Weights of a small GPT-style language model, trained from scratch on English Wikipedia: vocabulary 32768, LayerNorm before each block.
MLP neurons of a small language model. Each row is named by its layer, matrix (up: input weights; down: output weights) and neuron, and shows model dimensions 256-319. Each number is 128 + 24 x the weight over its row's rms, rounded and kept within 0 to 255.
Before each neuron's rows, "fires after" lists the tokens most often just before its 100 highest values on Wikipedia text that the model never trained on.

fires after: " the", " a", " The", " Z"
L7.up720 [ 88 133  79 147 135 156 137  86 170 111 119  89  99 155 130 172  96 134 174 161 134 143 152 182 107 133  84 144 186 122 142 133 110 115 114 155 115 130 130 154  92 132 154 128 108 129 113  93 133 134 102 101 130 135 103  88 145  85 112 119 132 163  93 151]
L7.down720 [121 130 172 173 119 175 136 159  93 147 145 159  93  75 109 134 149 112 114 114 121  96 125 115 100 110 106 160 127 119 113 132 146 143 122  98 132 141 108 118 122 172 100  94 117 143 106 178  95 111  90 114 149 100 131 156 118 184 104 136  82 113 135  83]

fires after: " a", " an", "'s", " its", " his", " the"
L8.up476 [113 141 152 135 167 116 119 133 118 136 137 130 167 134 120  83 132 123 151 127 135 120  70 113 100 108  99 114 102 132 122 159 122 122 168 106 149 140  95 185 124 114  80 137 124 110 104 138 149 142  96 109 138 125  94 112 101 143 144 128 165 150  99 161]
L8.down476 [139 131 146  71 138 120 120 137 147 132 143 140 159 113 115 146 162 106 120 101 147  67  91 157 127 115 150 131 158 148 155 112 124  92 133 126 141 113 151 137  56 153 120  76 131 106 172  91 165 135  63 142 129 110 150 128 107 135 128 130 113 126 139 135]

fires after: " had", " to", " have", " has", "\n"
L3.up1078 [112 114 139 124  84 110 115 124 154 122 104 158 116 125 159  91 163 152 103 107 145 129 118 146 138  99 130 107 109 124 130  96 196 123 152 120 131 141 157 138 143 123 110 120 154 128  97 141 114 122 153 131 128  64 122 140 140 145 122 118 151 129  98 162]
L3.down1078 [146  84  77 137 103 154 132 125 169 145 145 168 142 123 146 130 148 121 131 150 168  97 136 165 113 154 150 119 120 180 114 140 146 173 110 165 116 154 104  81 128 103 128 104  99 133 141 113 131 114  87 121 128 161 103 111 141 108 135 110 138 122 114 128]

fires after: " his", " her", " has", "'s", " had"
L8.up152 [ 94 119 129 162 118 135 166 142 172 123 129 131  96 137 212 127 164 137 150  99 111 138 144 119  98 113 124 100 147 118 112 125 119 160 155 108 140 158 130 132 106 129 120 138 198 186 149 133 131 139 115 110 135 156 124 114 126 121  91 163 126  84 103 161]
L8.down152 [127 203 157 101 102 133 135 162 133 155 131 176 140 101 171  97 108 155 121 120 125  92 146 105 112  87 143 169  81 142 104 136 105 122 155 109 117 133 140 113 155 170 160  72  97 104 149 122 119  92 114 121 151 120 157 163 111 143 152 157 157 106 131 160]

fires after: " the", " a", "The", "i", " The", " football"
L4.up746 [ 85 145 124  79  68 110 111  87 148 120 148  98 115  81 117 143  98 130 115  97 161  97 135 114 115 134 105 146 105 130 105 128 129 176 146 105 117 141 149 122 149 101 167 145 140 160 166 123 138 120 120 136 155 159 112 146 126  99 116  95 113 120 152 149]
L4.down746 [122 111 102 156 143 146 103 128 135 154 115 162 169 155 112 126 137 156 121 165 129 123 124 150 120 145 140 165 120 132 117 101 141 152 142 125 138 147 118  99 106 154 114 144 118 105  79 139 118 166 145 135 126 144 126 149 112 105 113 180 140 109 125 135]

fires after: " a", " The", " an", " A", " \"The", " with"
L7.up1052 [152 145 123 106 153 145 151 158 184 126 173 102 171 156 106 131 137 119 143 147 101 122 130 149 112 113  96 152 142 112 135 137 109 176 119 122 136  74 157 115  95 137 107 158 105 155 117 138 159 110 111 112 131 137 137 142 133 143 115 141 107 142 134 153]
L7.down1052 [150 106  94 114 122  99 132 114 123 144 155  77 106 122 162 127 168 167  95 126 157  99 128 111 141 150 161 100 106 104 154 152 125  91 129 115 134 139 122 139  42  98 127 116 114 115  98 131 135 144 161 145  99 118 146 111 152 131 115 121  86 109 104 144]

fires after: " the", " b", " The"
L6.up133 [139  79  73 140  93 105 132 123 156 129 119 110 133 129 122 168 134 102 157 130 120 133 135 132 128 139 116 119 148 141 153 176 146 151 146  87 142 130 139 161 115 129 140 131 133  89 111 166  98 155 101  89 148 161  94  91 141 114  67 126 142 129  81 132]
L6.down133 [147 148 137 109 137 125 101 132 138 131 152 119 126 106 108 105 127 151 145 128 109 101 136 104 164 102 141 115 110 100 120 160 123 108 131 119 124 115 158 157 129 173 141  98  80 154 136 123 135 106 126 131 120 163 172 131 148 127 138 124 106 171  97 167]

fires after: " the", "-", "\n", "In", " in"
L4.up1147 [165 121 146 106 153 136 108 149 120 106 174 102 147 119 135 126 103 153 113  78 126 111 139 143 111 142 115 129 128 124 113 117 156  98 136 118 145 130 123 139 100 126 112 123 150 125 162 135 127 123 124  95 157  99 125 147 159 170 151 161 137 141 163 115]
L4.down1147 [ 70 172 161  73 101 167  91 138 102 129 131 133 144 125 121 143  88 112 120 180 138 130 115 133 118 138 138 131 133 154 124 103 127 121  94 113 156 161 121 140 140  96 137 120 180 119 126 164 120 124  96  93 120 138 141 135  79 160 157  96 113 107 125 148]

fires after: " the", " The", "The"
L8.up686 [145  92 116 155 119 106 172  94 166 129 140 120 132 105 127 104 129 152 152 148 145 142 119 122 132 142 120 112 129 132 141 117 118 161 139 148 122 150 108 140 113 145  99 145 116 101 124  90 125  75 139  97 127 136 101 125 115 156 143  79 137 147 144 129]
L8.down686 [121 161 176  89 134 136 143 131 157 161 157 110 133 122  91 146 119 133 134 122 132 127 131  99 128 108 155 159  88 148 108 132 113  76 120 113 127 118 132 118 138 121 140 100 124 175 112 139  82 121 130  92  84 118 111 137 149 163 145 139 116 126  73 122]

fires after: " the", " across", " an"
L8.up841 [127  93  92 136  99 154 137 109 153 113 166 146 197 109 110 119 110 125 134 115 168 136 120 113 130 130 107 164 129 140 125 131 143 122 142 141 166 134 150 106 118 132 109 144  78 131 156  99 124 113 118  85 134 142 131 140 134 146 123  99  98 128  73 102]
L8.down841 [ 85 129 142 122  99 126 109 142  96 139 105 110 104 121 132 134  96 138 113 134 112 155 109 183 102  96 159 161 152  89 142 118 147  94 128 103 144 143 139 139  96 174 120 117 152 125 111 149 187 121 130 178 120 152 140 138 136 109 129 117 105 154 130 148]